Weights of a small GPT-style language model, trained from scratch on English Wikipedia.
Size: 11 layers, width 448, MLP 896 SwiGLU, vocabulary 12300.
Architecture: rotary positions, untied embeddings, normalized queries and keys.
MLP neurons of a small language model. Each row is named by its layer, matrix (gate and up: input weights) and neuron, and shows model dimensions 240-431. Each number is 128 + 24 x the weight over its row's rms, rounded and kept within 0 to 255. Numbers have three digits each. A neuron's up and down rows have the sign that makes its largest values positive.
Before each neuron's rows, "fires in" lists the words (lower case) most often at its 100 highest values on Wikipedia text that the model never trained on. A number after a token or word is its count.

fires in: "this" 43, "it" 33, "which" 22
L2.gate735:108128162137155136159149111120111121102119121099153128088125135104144118121157146102131158127114176110074135131127119114139156166115100088155120102134107085140130128149103094166092165059149105146170137132126168123135128147101157114162139147089144115128110142116153113118133134131110151119151150112124104114168154121191078142160126116118130077162162170153077158122155127130133138090157132157184162108148175097144114162148120123132138178128138100131119114123123153131143156121129160127198126158129124171153105081158104120154145127126095132126117097111132151153127126160120084114
L2.up735:122129164146155104143109149163151137147124118109102153109096157160098126137111155103122107098120140137081143124121142125082115125142109140116109131155116141107137182134152113105150134116160156097109141121163131112159107172148150111095160082106058135104112135094112138117135111117136116125114111152155157089175127108114140158140086112107126132137100133134098120125097119117091141122170139128127148137126151115136105144160096120133176089128105111096148168130110129118119126129138116126113097142136169204186115115141138141139152136097129144133148129124160120157132139148126104150

fires in: "also" 19, "has" 16, "played" 6, "continued" 6, "returned" 5
L2.gate892:112157123107113115082089161132122122169136081191183126090132142129111088108150150122117155155118124130145112133125160130161146112144133140158147099121159143123129124131124146146123147143152125138134078136166117110116156134125164102107115132144103147114137153165140107109148103135154075132115136081122161118136134148125133109130077167151108125139179129126125164132120070158143136154117111087170148130105128116122099120111077115126155119069161149140072146153182155097094075131120137074166117189091126168123132155187101133082126114084094123142130163139175161102128139118106119128
L2.up892:131140144120079109164153093128137138114191119131125106126092126132110184113142118114128157136144132131171122093138157118094075095149136092143154147135118178113104100129113130163167129108112100133132104127110130088086115132139179105150132086131121102149112117150111140108095148142143139127137119162116114177129140138115179122146131118132132091149176100155126165104151117127131122104140152144154147158141122146168131145131087139143131152118136094094141112154111121125116107088159122077128125116164137142126174088124109121124124119138120134121109101132116127151111081121128145091

fires in: "of" 82, "among" 7
L5.gate657:125124139154136127121110114095160151072122159115152100088121140144103136149127087134102112131098161137115082172145089127106123135154118149160133134086125136160106143119145113083136122112174127152144164131141122131156160099120109099130106107086101152070114151154166164166131115119140151112115077160129132133136148148152147157131126112126132132089143130127108127106170050090164110098132146160083119147139105114125095121107118114165078163080104104166128124139095142157189123141114126132122112112133074137159145106116146185146132098133134166131128152121121106139136137153107138128
L5.up657:118190106124104172124144089131104146156120134131132151114097160109134146116143096111178135129135135127137083128088148115171143085113123095106140139120126121132112141112110175143108115121131152122118136166145115133095113127129142092104119130118182120114155120088111138124122116174149118146137113067153140109105044100154111128131132126110132147119141130123085137176143146106165139128149153115129118096145160113101160167129102141136089136105100104149125127104142144092152180116124106182089139099123117162132091132115125176081152096146102113150109141110132139122126103152165121117

fires in: "of" 99
L5.gate344:125115116155139103129139134105133101135095109128126132098147087129137141083118135136168127155132135131153089146163124117120118130134120139088166132112114088086105150138139082122119127128163164136168109117110111096148136094141126076156089137090133130143072114138102122084136115156091120112127145067097141107142095099098146086122144136095156136094124162156083117140139136145112132134113154120121153119156133130138144155122110116143095128113139118130148145112161098109172146125124151119174165147133122158137086155141137114134120117154104139126164137123149136169090122135146100132
L5.up344:161119143157129144180113141134135137140095097119138125111124134124134070165166122107096153131131128131159115098137133134150145170105124143130119120158162148158120123107116157141122161144156117107157101095124142085155165162141164132105133105145109164151118135102131108112140104139126133131105125162132104144131172125119150146120109131129193160126129151134141141154124132111152123104123130120129133155129110156104168064171124114103094142115127095109170141071129134160158107112134164159152135119154106161136118194152068086113094127165161143116125129106139129114102124114164129097

fires in: "and" 67
L5.gate501:117139142162140115119126087129137125107129149080118103165136110108099149145123098124150165143091118166127115151135120150106110133136146126109150142124142136108132133135120105106147104124146072132142109099088157121101127143112134091120156117140114075169155176151119152093097124140099058174120159148106140086113126105143131123145112117143142117140140145111102151130126144151098138105138169139115099086126116106150189072180158092175118144148141123134135138139122124089112164134129104107142073079121122140138158135129123141141098130110103154072123180108115132145133112106106153118
L5.up501:117120130123065117130182130082134147153111141069105109139157143136136133069097166091137130116153107144126137148130154093113115099091140125107129091172111113170138123134136139113116110083106087121134149157153115134123162143103104147113178154107143149088142128118112141176141123129125140102130111135141102132148128135115156132120135067106151124128094130121160148106129140156135130140095118142118122130106114134154136129118154133067143130143135103128159116141118131115117157150113157148119106145104110089112143132128078149090125121142112151168130120100127140128177124152129132117

fires in: "of" 46, "the" 42, "and" 4
L2.gate267:153133130120118087110155089145120161128139138088145145160164081124091124162121136130136121138156155122132104140153164154116095154128117136118141168153134148146097149129136061110100108148124088123146129117149114101134140158142114146130131149119119137104118137141119126116130144121131136111147143110173128146125201153159086165138147134162145095179150081167150148106157117151121117138101131118162143117113151119155138109150117154120145104155107140140079106115127096146094150141141149141147131144188130140156083154101152142117172094112068105140141152140120142155154127105109137124
L2.up267:144111128120130103132167128092117133123104140135100085107152145093122125143121123112152122132130133124117129129143145118156088202104137165126149106156125124122126085102118132134121118115116129170173074124144148134130074148082106130153140135174107113146106141124141084113139090109115113120104153103143112126136118161161142152135128183116104141165133136118124108106170128114128123112135153148130186078102148114152150105168120128153084158106157110148090111147119098119148137080135127107140097161094124163085097110097131112135148081164091100121115112082143104161139108164153173174

fires in: "of" 21, "by" 14, "from" 9, "for" 9, "to" 8, "without" 8
L7.gate394:113101110149135130164144126093111110147135126158142146130141098132156141137126165124122096151134116131116162103165081110096136100154085115141129099146140123123161085164152119152100140131146154136172110120100131182164104142147153149099155119107089115099124115110129168075142122149140118111127152111091127138163136076123139122120175129112143113114117078113167094125092123139133125079140164130129189078157138095184099150121119107083110116084100153134077125132123170133110119133142130128147182131110127146137139103132157095176133111124152149140134169102063114127129137139117126169
L7.up394:138106099151122160131103133139127130125127140096137121163102117081142140098125135111114159163135129165122169121136152085123140135087142103125082131146145119149095111160160054113125123103130103151156127124111147120146161125131132139117106106131118125111160095128149138141150084133081087100108115198134122135120118102155153151115103119109181097118130109133110118134120125108104108068130115114165149161139126128106096130103131111168137106130184107100110162130155119126137131127072162137179127138122117090125136152089142140146115082151161148101133154143141115112096145127105155132

fires in: "his" 48, "her" 29, "he" 17, "she" 6
L2.gate667:132155104081105137140122111147154126161137127154146114138125121125132117126141108108057140144124128138135088098113073121111109121155112166111147141148174143113130095161069128133153168111103112128118133137099103138157120127142121124136149145146104101134128127159125121130076132107167140143076071160147179136155138098140111129134131163110093154098195106154163138158129136131129149090127165121125121108119117165102086132124113164137105140160165149147128163116131076150120167112068097125155154141145159165143190083129111097157144111066095121120118153145159105118122088143068149100
L2.up667:170111156142161147114095163148153082171178157127149121120140108144101095094110156106140142105129114147125124130145155129117094105095084111104153097151146151137153116109077131098145153156092141108135124079122127162126100143116117104130119126133108130120131127140084112151110164098118128153143121123143104132168160138147122123184132108156107175106164149144120141158091123185154144112084121148130112131118103142171080127129096165122142132151111130158139135152156078128127105114089136095101089153157186152159113109118114106166098098090117092112141194080105139097121123180098130158

fires in: "the" 84, "and" 7
L7.gate153:160131116132106108072149103104129174130123120122105116138134165181125054093100108124179111120104117130097115116147183150111136155167138095147136117106115109085151149102108166134113099124143128124182172137098180074141094108119108106097138061096117117141121108120104132143107086107138124094101152167131151140072100125114136158156118108130145088096119110118111112117168137156131085132153127123135167098117167102144160152134124127134128145111141082129146147151114114135144107162153156163101099158144174169140124144145146092130039129133126150104100137113148092129131139138126125132
L7.up153:165116134108117150140157141126110148116133136096090102130115141134101139165162133113147151061161129108124112134146132107120138139114098100074120094163098153147133106117144130180155111122119170116147164156156146152148112162075160155116130129093165168179162133113137102114140118105138139084167129152136127139111112126130128091118096137144145135127115105094138198137141143145140106146117141131085094120099128116133118093091150112081105153165134143122119123148100129124147134148107084144113141162161172136186132099143159144162131141119117142095132106116139130123089142104097135099

fires in: "he" 59, "they" 24, "and" 13
L2.gate375:136107142173169110136127115121120119130139142147160129141100143112143119103153119164138147100146118115167103136107096109121085122124150114147130090126135074099091098116146137152163153142134157079154160134116121103140108106077140137124122122108146114140152149150117126132134185111137124123120137136101117128173145132128133115154145113130152180110142104128106146143134141176118102067134105167137135107133125081126125143140127124084143104100076112147134115156131101114172114056167107138120135138142137175128186154138060159163154145166166098156136155075100123095131064158103101111
L2.up375:136124125136159102105101151142123128108145119118110125119127189113136165108141092125155141176129130132118126181160085095161138128139082097121136111129114105105171165138065117142116171083136125120163136159145115107125165131086114154151094071118072139105094135128119153127152131129178122133098158118078100169101157121099116127148114071085142147158138112126127137117125140129165080097155121172101124124092115157153124126157126101093143104137082146148123103144108111105098111096121189127100088133135128181089118122141101117105143114109108154114152140166096145138087140155130104143

fires in: "after" 71, "following" 8
L2.gate413:147118125155124104117120121103112147166120129138113096087139117071130089121157113099146098114060125146108068168140085102110131149100133157141083098094139118108108138097133132150157092138135120178142149108116120128118135116129147110106126127163102116151141134107090148073128154104135129104127161101088143085168138141080125098120139117128135107128125121128083167150072124136136073134117110159147109092126170135107135107084092113100157166138145154129145092147132094116171142133094129086140118082115144125107112118109119116144135125080129132146155134114137160142147062098097188117
L2.up413:123133112102152137080115148118149113134100152133181137112105127112101133101108150115056125122125112120122135147147145046172128111144167156148142127099110129139112087116139098170177146144104131144125118133152160122137147104085138153140121181149102124085125120154146113090106101104145143137115133092118144162143124119150171109133171111128133118124174118125095135132125138155100106171139130143156109150159116102112161090143129150134138128128171119151143131123151143120164087144110126127138142143154135122049168126083106142141086126113110104134132129117112174149122130101141146096

fires in: "was" 52, "also" 8, "been" 6, "a" 6, "time" 4, "be" 4
L8.gate760:116162115135130146157152148144122095182155129143113119122118100166157164165156111086096130072114166104143178108102122122111154160136108126142112087165126094112140144111153132156197138160157128130124142124125141136174149104136120109136200111127142145171170142130157128157098134078125131140132142137148110135135139108130132137157104159139149148146143119166142099120152151134110104107143133146120089107130117178080102153102139139094123077113139083113141161098180094125123160116155083108158126141080123125132107133117157137161112143137117090134123139157156182093155134098137150172
L8.up760:120115151108099129143159148141146139132129131169119124108146076149139080182123168126121125155135149168141138154115129152132142117168096117140188154166152133093168124120112185122123135155108130145145094152108117083114172112098155138125129144099114094120136136129092133147127111144136123144117110110121112126104148140136120166117181157152087154090095117187115120168129133158127101100134182103140149124172116088073099173102069108132159126142081160117118117132139118143164139159135140170098117184125138137101136134165107175151109093120133132101134118108111147091097158141121098138

fires in: "which" 24, "also" 12, "and" 7, "first" 6, "often" 5, "currently" 5
L5.gate465:142124114116129140141116189141138165122096118073132145099133142160131105135114123151109075186118142114125136113094118131101116114077110132110153134104144133113136152184128156159131157122096144124128137149130109095089108174125161110100083086130088138142095123157098080111103145139107151113132191156122113078130163129121113113132132115144181144081130128133135165136103135134099122139119113119085110101117120148140157103151137127135112150123111163141095138130123141096128111085124139106117110174120104086090158163161131115140128149062089118118125100131146161114108135149136128150
L5.up465:084133093077130154124148104156151157116120111135143125114139169107080158158112116121123132147113133114136140091123125133069147120106131117144156115134132134114110134152126108087110152104125141090111113122130112179159144112095105130109149175097153130142105126117146112129158149129141089152159109177123103106081119136128153130126144160129170121118165076168084139168110188127116118137156164106167102117137150158119127135122109109121146095136131152126151078087128106168129102101133108109156114151097134161121155130161118132114093133136159116124122147154108106118111119133123132127

fires in: "began" 22, "played" 15, "continued" 13, "started" 12, "performed" 6
L2.gate125:118146118122051122107153132114116133129106098198122120098132155168147159122114121149135116119152112095142126140136151104149132175115117162129128094115138150092103128157134142148137114084136089118133106150101101097142126103107155118114131094165115086110146136132103130159138132139097161126161121149132142191114147139147125170120122164179176131113168146120167136123114072100116142119129095116099101122120148100156087100150176093166161118122153147136125108157156134101089129132137090090119095121143140104122148133122128131086121098117104135137142107160160121148118120102140115144
L2.up125:152118158123099142114148100112140137127115158162097167113072124130129146111168152150100086164121122115081140144123144129142124154115136152127138120128103147078131099157130117148100136109136109133112070110126092150069109116121145132124132116153136159108099166107119111130121136111083124110100150087102136127130134176134127151131153111143140106136103097135163134111159110160129092125125156129103134108116126138084127124131152123124125115117149150126155148137121180135143140109152087115110128126123087127089149119153150134124162088103131153121115073130154144100136126137126147122

fires in: "since" 34, "until" 19, "after" 14, "as" 13, "from" 7, "for" 4
L5.gate168:104116121180093126131129131110114111145131119101102083111099122130101142145155124128114121098118144154129138148102112117124154076135128093115110123107166166122100132143150123139167145145139121081132147105130139104133123111141139089160109098158108097121138159114098123119112119144108152053124110135108124139088143143153130159095130149126099094122121103160134101138125139105170129081120148117138125173139122133122188138158085128087087124156137114173176143144111148124122089120142160137142088127191113128142114173130103099092167163163142135155099106158154093099119121180143106118
L5.up168:144105100110094144132152095108116171139147133113157131107127106137119153124084111143135119113127118105133145131140129108103141124135145137132130170124142108094107144115111143092179135122109118170095102130097127099131169155147171117149150144142093141125144103113132096160136138157118110140171132107102172086148150161158186135149147137175125150120117113103101153155105128097131139159149140154150134153106137077091133108130166139155151098092139149135134115140110151133120085160156131128123092123115115130093119137150133121141137103084127085179140127133111139130131163135180168095

fires in: "the" 39, "no" 14, "in" 5, "increased" 4, "increasing" 4, "reduce" 4
L5.gate194:098131120111107132158133134147103137147099140147107134110166149140135153136078124110145101132119073198137130141148106132117133120116089130110098154147131122152120117154113091120147118141105147149156112145151104139109098110154174116104124132139125145143102171122144181137137070100131139118133126184143153131105151177166149123097146101158112163146125140118134154138121113142104056142133131142127166139148145112135146149148108079141155112167153146129152157094093110104184102121170144080113158121106153143177118121111192136143143122149130147154098147096121126100138146112144138132
L5.up194:146122103128144135133132148107109108158130134091110122147089137129127105162116094103110109139122156177100169153112136113121102089134120168095117121102147100102128119136177136146137116117111122138126189146137105125117146121153149113123136133152124148119156137109120097148180140085134162103128109126136119142096101134118127103144151097124134154084110125145127159109159112153120120092123094135092132114087104134120108141129124159091115099146127130140139150132125168168124110100149155177155103159104163129127087155093129126156211156138116182134131129147082117144128072133132161094

fires in: "who" 24, "he" 14, "she" 7, "they" 6, "i" 6, "we" 5
L5.gate414:129142149134112130152124113108130055145118113110172127164131084095079140120127089125132184128161121121113173174112159155159129087121093132110118101139109136152142122150159080103099113166133102107128111135139156119119110132101107123123143159103115132121156156100113140121121128079136153099159129135086085143171151055099119139149121150111111142137097073136124155150143185110104117111085131101127130160137099141166140124095128141092161113126131152129117104107106131110149132106078171129124140119151158154188116103090096122180116144164135116144110131098144128128137148134104109151
L5.up414:112142127115110137139157139105149124124127127110147146148118086138104133121150127196153147141103096138152153179157102126124170143157103116114102072128146139140191134190085117126124118145103103095093111151094180139122133137113129119113105129153099121089148152112121085086150117109116102171125108106140100128145158125114141112114142138098136153105120107104059161167120128153133110135082167157115081159121066155111139163120115119151126172104112125082124119122132106126171109096083148106092142141137138132151106117121103128141075120150098161122113112103128089141139140088165114156

fires in: "at" 51, "to" 12
L7.gate723:079126122084117125108143118185116137181161117112165130093147160097134119127127158153122112144145137178143132118152124152112145120168132151121158106134147078131143089126147131161126113146129160113152147126126132135140079125168147154136170119123108156141106123156063165132099077144181117142120159092071116092156144147107129128141161121152145164131075134141168120139125144130146180120136143101127171159103140123145087140136109094122100096160095106167152157114169132107106122076129113145123092124108163104137108164116147123142145115125123078129124099148165149143143163152080177153
L7.up723:139106138179102132116089084128173104118135137123139114143141111153148145124089097095119136172132176137146098099128095168150171119113146133157119153183090107085098117110097144157118137109147134132134104101106163154118104137113126087109102102101111114102137155121142094166130170128099106141081117094129135116141157118119085159141135111122139146203130119087161137160055155136124141135120128108140126143110196158148100153115162113131137164120114152156080162139139102093145144142148149093151174144173082160157137149137127094089144125126140112149149135130127121138110131189136141148

fires in: "at" 47, "returned" 6, "from" 4, "opened" 4
L7.gate860:139125115134144106115109137144118169174168108131126098182146137124172107115098139115171163147146101108127141150110107169105100120108129087121123107122120134107128138135127150102122140119132147124095078118125076102128144166113121158148128125095147115107152128116108179116168135133111174161145113120094076132146138127176120098201151150133129142151116147093127146128117136132137143135126126136139131134136125102172130107130150118125127124173101118146124156099083137129063076157169131127139161090157128169167151176080174085119126124110104135146106135107138153125092151126121139124
L7.up860:150161082114090109118116104162109160156194117137205111125122114107138074132115112098075136136146136127108150172148110149118127135096102095105162124108163127134076110162127114105077122092136145109140133130144133160122117140154166126146144145085137126112154175117120156126145172092106113169075116153137094127145131158099121175159155153131122126160106152110112118137161138121123145126138106124089133132133120148122143151131158145128151123158114137117152109134110095091103097163114131134099113141163149186156126142116130079140120092105099166103144130110122114141098129158129157086

fires in: "of" 57, "marion" 14
L2.gate173:137104151133145136122142116111125111119134120087117140163136152123142113103119116111145128103115121121097111127119093150135101124142150154155125151109133105138086159147118132086069120156138117113109116131148116092156117137139157137126152125138141151108084118108142133098157134125117168131140093133087144099138081185154114170132180138123137141099125131142083116132168112125140094116151154111136120114143136162100122119126083149121109124150111087129126104159167117162142138147134168138190147167134101154135081137136129135141171077164127120121130132120124151116124184126157075156
L2.up173:190120147125122101147174135114115159111089107132113099154108112072127100102171131109133166121158136109110093127117086139137141167140134125118154105115131069123120164123151148090100120147105171144064146117115127090123123159161151137143136127130144116095130111099147156108141102115145152155116109154132149098126123147142135095131138095157119154169145167109059131127148086110133150168138119136119159140135164113151147133084122152133072128149075148145126122128158134157140118127181156114113137164115143181121119102092117120132143137122158135108133146155189141149115150153158088145

fires in: "new" 62, "middle" 4, "aleppo" 4
L2.gate155:136077167160130091136113140082169086085109128125140118135111147124156101163135106102136122132185193101110097093124134134138145133148154136122105129179149092151115116130095109162105142109183147087109075160152132110126117151121107173141128127127088147139124134121124142132151127118127119144105127138124120145129122134096133119120099164089091123150086123122099139161131123127113130087112101149146125155060198135169157105131125113165111109120178127112124140101133122122134158142113140140145135159149126121145133122164123114136160163087147117105107126130147091155116161113086114112
L2.up155:098097154135144139109187114116147148120127127153113125147117119136085150141120123125089157128124154137110089121126118144142131119106077141120124113153149148111096095121136139126071136121139136120134113099127115131125140107152168141158139112146134132114123125113097133121125174128094089108123125128108103121142078154092089162169125115104154129140155153127136147172146099127096167096132123137083123105105127140176151140131132109121119126114137151139136121118144133155138145125119163121081129150153154120094165128144160101115089166155113133105182147079136123145138147167115156113

fires in: "by" 28, "of" 13, "both" 10, "with" 7, "such" 5, "to" 5
L2.gate623:092106164102108115137116099097153079113071138141105134144157096105129123184156134115136113133109132164130075113151073122076118142162133140147122133144148174099139120136122099123138108140122140096176124088096129135104149120099121072098145122103172131124102113127097093115160117119145127168079156081134155112161110171091133143109161142178130167149153131147111128151153122140103142140131127163130144147114117128144121153109077152137144151075120166116101106151132150122122108121102138151159190143142104151105154115132145124100084096063139154107182125135144097096113120123134133099
L2.up623:146054150108149127154150176138105118102081118136135137117107159154154165130098146116092114116082163070120124125139143145127115126162124149102094150121114107097113159126155136152181136120123167114172140111118137117083138130126155121099107183144172125116104116072086119068157138110126139107088111123136133125174126117112098144172189140141090161105102141165134126153132130121145117113156128126142095146142141103123143174156147138121077148141126099087106065121093141123159122128156148159136154159139135143141096146138151139090155112158134118126121114102151111120116131118127144055

fires in: "of" 41, "on" 25, "to" 13, "in" 12
L7.gate826:099121121157085137156167116107140096091123140112116146129176153143121125126123149182143153122102146109117114124158114163158129150120128107080157150142123132152152212141158116149085080081101117194123159141098154127134115073086134127115151144115159100088135135161099152173181150126131121155147091112120118136135127109112163156148121112153118097129116113150133149119156109114112166129148127156107133089130162115127126150160152153153119100131103100144144087182136164102135140151123132116110106091119136108105115148120095160121155145118109121131113144137084111131135144099152092141
L7.up826:115119143125131145157101113113153111123102139154103122156140094130105118139129173097162141099140111128143079150124137126098148146108156138134153142116121141161133122171122134135078140088115129117168107129083154183116114115130129122079098139137117157103065146130116083175113125115137157131151143122142077140074110111112132114115134104136099120105135089112104151133134108098122172193147099111143138150118123098115132149143112106141118152137114155146126119121084169108098160155116134143108111155144132123102086136137102148145145173125122154162079139095106126085119134120149146122

fires in: "to" 52, "that" 7, "announced" 7, "in" 6, "what" 4
L5.gate880:111134099162129159158152167143125133143144105136146116149124125127112099063078118095111130121100147146098143135133116125137119157126137137114116150143138075088125143155136117121158127139105118133143127101113113139127119126136093152113141145142116109126154133111135121153137070123122140140132112143136136134124161144127105101152114129147112119094131099111139140186140119145089104127170140118158146150141149120140144139130152111140132142152120077155125103151111128103132091167100115113191143161118116142129098156103139123099146137138177131125152130147116142120149140148155107115
L5.up880:135138109122108130111140157127131140116129126091168147141128145085118135129104148121126169139091185101105172164124140146142135110118138155108105100134131090125171131104118109103135118101158095112106142120147132184149136102090139132127124103123132156114149098149127112189101125122144186132124098164126162180178112133112127121134145168119098126137113127134131158111154118120163110139131139141086152119134188119193138088173110115148126166124103084136107115131123126127165112160096130085144102107096144163146152137126128171128135165147134131120116160087135114125151128072111109144

fires in: "of" 45, "in" 18, "to" 18, "for" 10
L5.gate381:122149139118150143107119120096127134100147182077128164113134138132139137129112118147127128135095114138116133155138136101149176122125142109089132091124146104121137110122144109130076115137092155126171085145085125134133140144173084099137147103119121155121125101156178149111162101146127134124130088143137106140139134132113117153118102110152093107148148120101142145152119061110141155137091142142109163135175111158177162073140168160108141122142126118112111130096174149110138143129134162115116150112097120144151144174136155157125111138107162146096068140141134117114131131144092163124
L5.up381:124160125097137161172126168082123107142129140104096114113162131167117128090111107148116109091122169157121143128106173171121138133121134103087118150101128116165123158128096114164123172155134141127173131112103122156133141128116109136099109137143107176139104096145125148130121094117144109154117093133072085113091129118144122139112137131086158142145139129083134111122135121111101107122120142152147098113136128140126118183129169163142095130164149127115121130129101094062132116121146155144091145165099144137113143140150131168105096112156067139101121168087112119122122148161113089113

fires in: "the" 44, "on" 7
L8.gate437:109148120127097112154162145111091168154103115148126087136075142143099134089146156114127133092123127145124160077157090152182113076113106120144146143157121128146105164135140143133107153110118107158134158157131107101140101157151097113135163105131121139108151114093120121145131093085120149115105118155153101117122093162114159166123134126116148113123094101109129167128093094110099126153107113130147133127076151079071152127148120114151128113155143138160143128110119132061171103124095154114145102084129166147117182107120119116088112147149123115137130108128136146137103125110179124141
L8.up437:104114161141137132144106131176128134131127150105087106121145116111117137079130169126154133145083093110137140143165142173115136137131171136146133111166102157124155126152151136137145115121129129117144087114151094116135153149116121109133107168121147134144127118119135170095114157105119138110091104166096123104130122132163127136135136132179158137128117139100185132176055120093127117100129119135126097082107160139135106148124174106098150111127143142117138178127151113128139134172172145089143133092124058132102108153170090142124139123097138110117144113058122138172131104109155128155

fires in: "on" 46, "of" 8, "to" 4, "internacionales" 4
L5.gate659:136160107148101102120144130132137114092153127149106146169160174143121167124118138114101107137016125144119124089119154139124131115147150118164140137164134132186133108106161130160175154133145092164150119117135143152130132084058176146165111119177161100124147112136106118122160123154141151130165107137159103118128106144142142099137099099111143126118170115107145127093123134116120100156101146153175110118132163053129130158119092114113136114121043123142158117129125119099143114102134121160144110138135141170121119124134171145127128089141100160123116148166061146151174125140122063127
L5.up659:139109140121164100098163123111157121133159110134103134143134113138132112130151115110110120076089142122151125108103133120136167145123160166126130095134122146165092147111121147135163161100132169163101136123122176128126162112135146139141113123121092082108126136113116132152103156137100164158147113143105109109128127094134150140138108114143142093137128124146139082128113154069143108179081097116114090157150115127123132143122151155122119141133116152151136080144134093105141132156116109117109126196128116142135137144180134116142110140177095096111084074164086087144150103096167109155

fires in: "they" 35, "you" 8, "we" 7, "to" 7, "who" 6
L7.gate25:154138156158122103108161106097134123106124124074125130144113148116084138137145105085145100179163112154077155131138137142121128153096122108158106123117137143104080117164108106147096116127127133094113161131114116099183100114142111122098104127109061133098168167163058141129145106096147124110150132137153113140144158156104156137124104106121131115060168093123132129177146116114128175102054112188110125136174152112119108154167121112118132121128109140151123116104132159112118124112138122147118130112172160161154118135093135133133144108133127115120163119146128094136107160135132085128
L7.up25:117132112134121116136146124140127112126090123113176144107104110135093110124162158123102092171119082117114168130125162098139133138060106124149105072085178135108157136157158148125096099097141122113157141106140119127158156140117155069139080126126116132124143156167119114131144086121150094163177132121148090158136151103121155163129143112108127120102096119134144161168139144188127107114134097183076102128143130143163083132111144116110140137126136142112119107177131117149123131105142129142125152136136084158173136136092142167136143084136133124113132153141106101139106129112144094124

fires in: "that" 55, "also" 10
L2.gate317:154117101084109113129151100176149158159120121104112142108122154129117106155120120125125144166096118117135178176132163101122076136154114111122151131107072154104145127113130134136104180131122131090145129153104083116093179156145108090128111125100105188166118085184119119161141169133132114137131110152112115163174138116112112120133128117134131169101150112157136107152165120133135099154133118136101143105103148127114122128140088156127147155134113089138130151178152101114117159087140149120175123176119147148181098150087134114158087135098129128098168150147115151118110135124119162139
L2.up317:103106154114110121132134127116102121119104147110122125112154164120119096120082121143086166138107173144135131141149169156129167147138138172121118131114148162092109138119131100122120115098130155104118113131124141145117142148142105082101142106102153144108111140091130106164124134166168161124106104125156157145113159174129066121155129142121160071109152056179138128131150100145122144104123133128137118119166103120135118141105094134127146179091130132142154066162140156103140159123111175144157141135143103097147112120155104090106170134105127145101138130089098116104102099105132091143

fires in: "the" 17, "of" 16, "river" 12, "sea" 6, "on" 5, "surrounding" 4
L5.gate875:082147073119091122134161177104087153154123143142176177170104152156133153120117129098117136158164139123144147143097113135174109106158123135142102149157143139177136122144132121137101125130148142118134113101134150149121094159118087157120132157107139136124142102100115092153128090165061111111108144114072094161132118186099125113069154150151129154186133123154133126146122133136145145133141134089166083117130119100140111133064097121135098114145133142090145130182136145134091114155129100192126165122146126083155153110137119141140114110072102132126103144146112120139118185140112131130
L5.up875:106114106151105159118139157128103138106108200097139130123114099065095125093172097127149109120101114130107150111165113165162129121131130168131124090144114126083099104148147153143120137111159110110095133106134132127115162132167160135146136082157118141090124111114126109093075085117137098114126120119110129117141135145166108112134128148113134150095155091105138114151123104091088109097136152164170128144119120142126143142106142130152066128142181164156104118128134128090112120126126108147120144095109113112117132115139178116115111081098127109121114111135111102161104131155129150111

fires in: "and" 35, "at" 14, "or" 7, "not" 6
L2.gate740:145104129148124122174139112163119136147115090159142107152119119101145155123107137111177109129093084103135152123118138140146150111126158164117090173138120160114100134143137158147128105190123119140152104147129168104112115100133122146093078108124110092141119107156158118091123119151145115120149114145141099124142147161160114142150105152086107172093118076129154114133145129164114117118116128166105130114113155132141141066149142117117118117115108181128122127128089112142145149101136107117143105061148146098115143139196109134179129174110125106109145161140095100164121082137118110105
L2.up740:166139142174087130106155132135100151135138109095154118129150181138151125134142100131129139117124124152187115074129131131141152146136096102154156134112137103167123097140131120114173143140140156108142161109111097154143143154096108141152153154108139131117154149166133116153115124120134056161117125152100135155151181154120095152141168097116079080086172084156129180151100130137148090069079154172150122128144183093146144151139119108101120131137162133160100116144124138145149137130093130132097149156139123114145093137120102125088130108143134129158114131136127136119133106148078122157

fires in: "that" 60, "which" 27, "what" 13
L5.gate640:148100097188095141069134120161131137081134133136169158171186125110109123090141137127155134136131126108122146177158132094121084174151097126147127116097149112142137175118081175097113128098150132121109114168116146112128117196147108099115144132112083115140116124131125150135127122150111147153142126141168109123137112127140138100142109135146085146141145140106085180164111125116140120120133144127167143141115128131130178144172149107110125141134133103148152109169113130127148112103129123094111106117159110140089152138108108138111132092134115086151145103154131147142135104112135106108
L5.up640:082098130164155122105155116133166149110133119103166125081159120150161108138152104098076125123118103094123150132128117142109152134127116152162136095109121130112143122101138144120150119129145151164117161124114132138168090142131084110125147127088100138156117110131116109126138137133112136131129151187142072136136094106108136129086111091145128150130138138160115130076136145122127148167171186120098140125074142125141145122150142159109156103080120153153115162160170147135137139121144112096082137106151131164118082106103100104187156122129104094113099147149154141178113196130102144109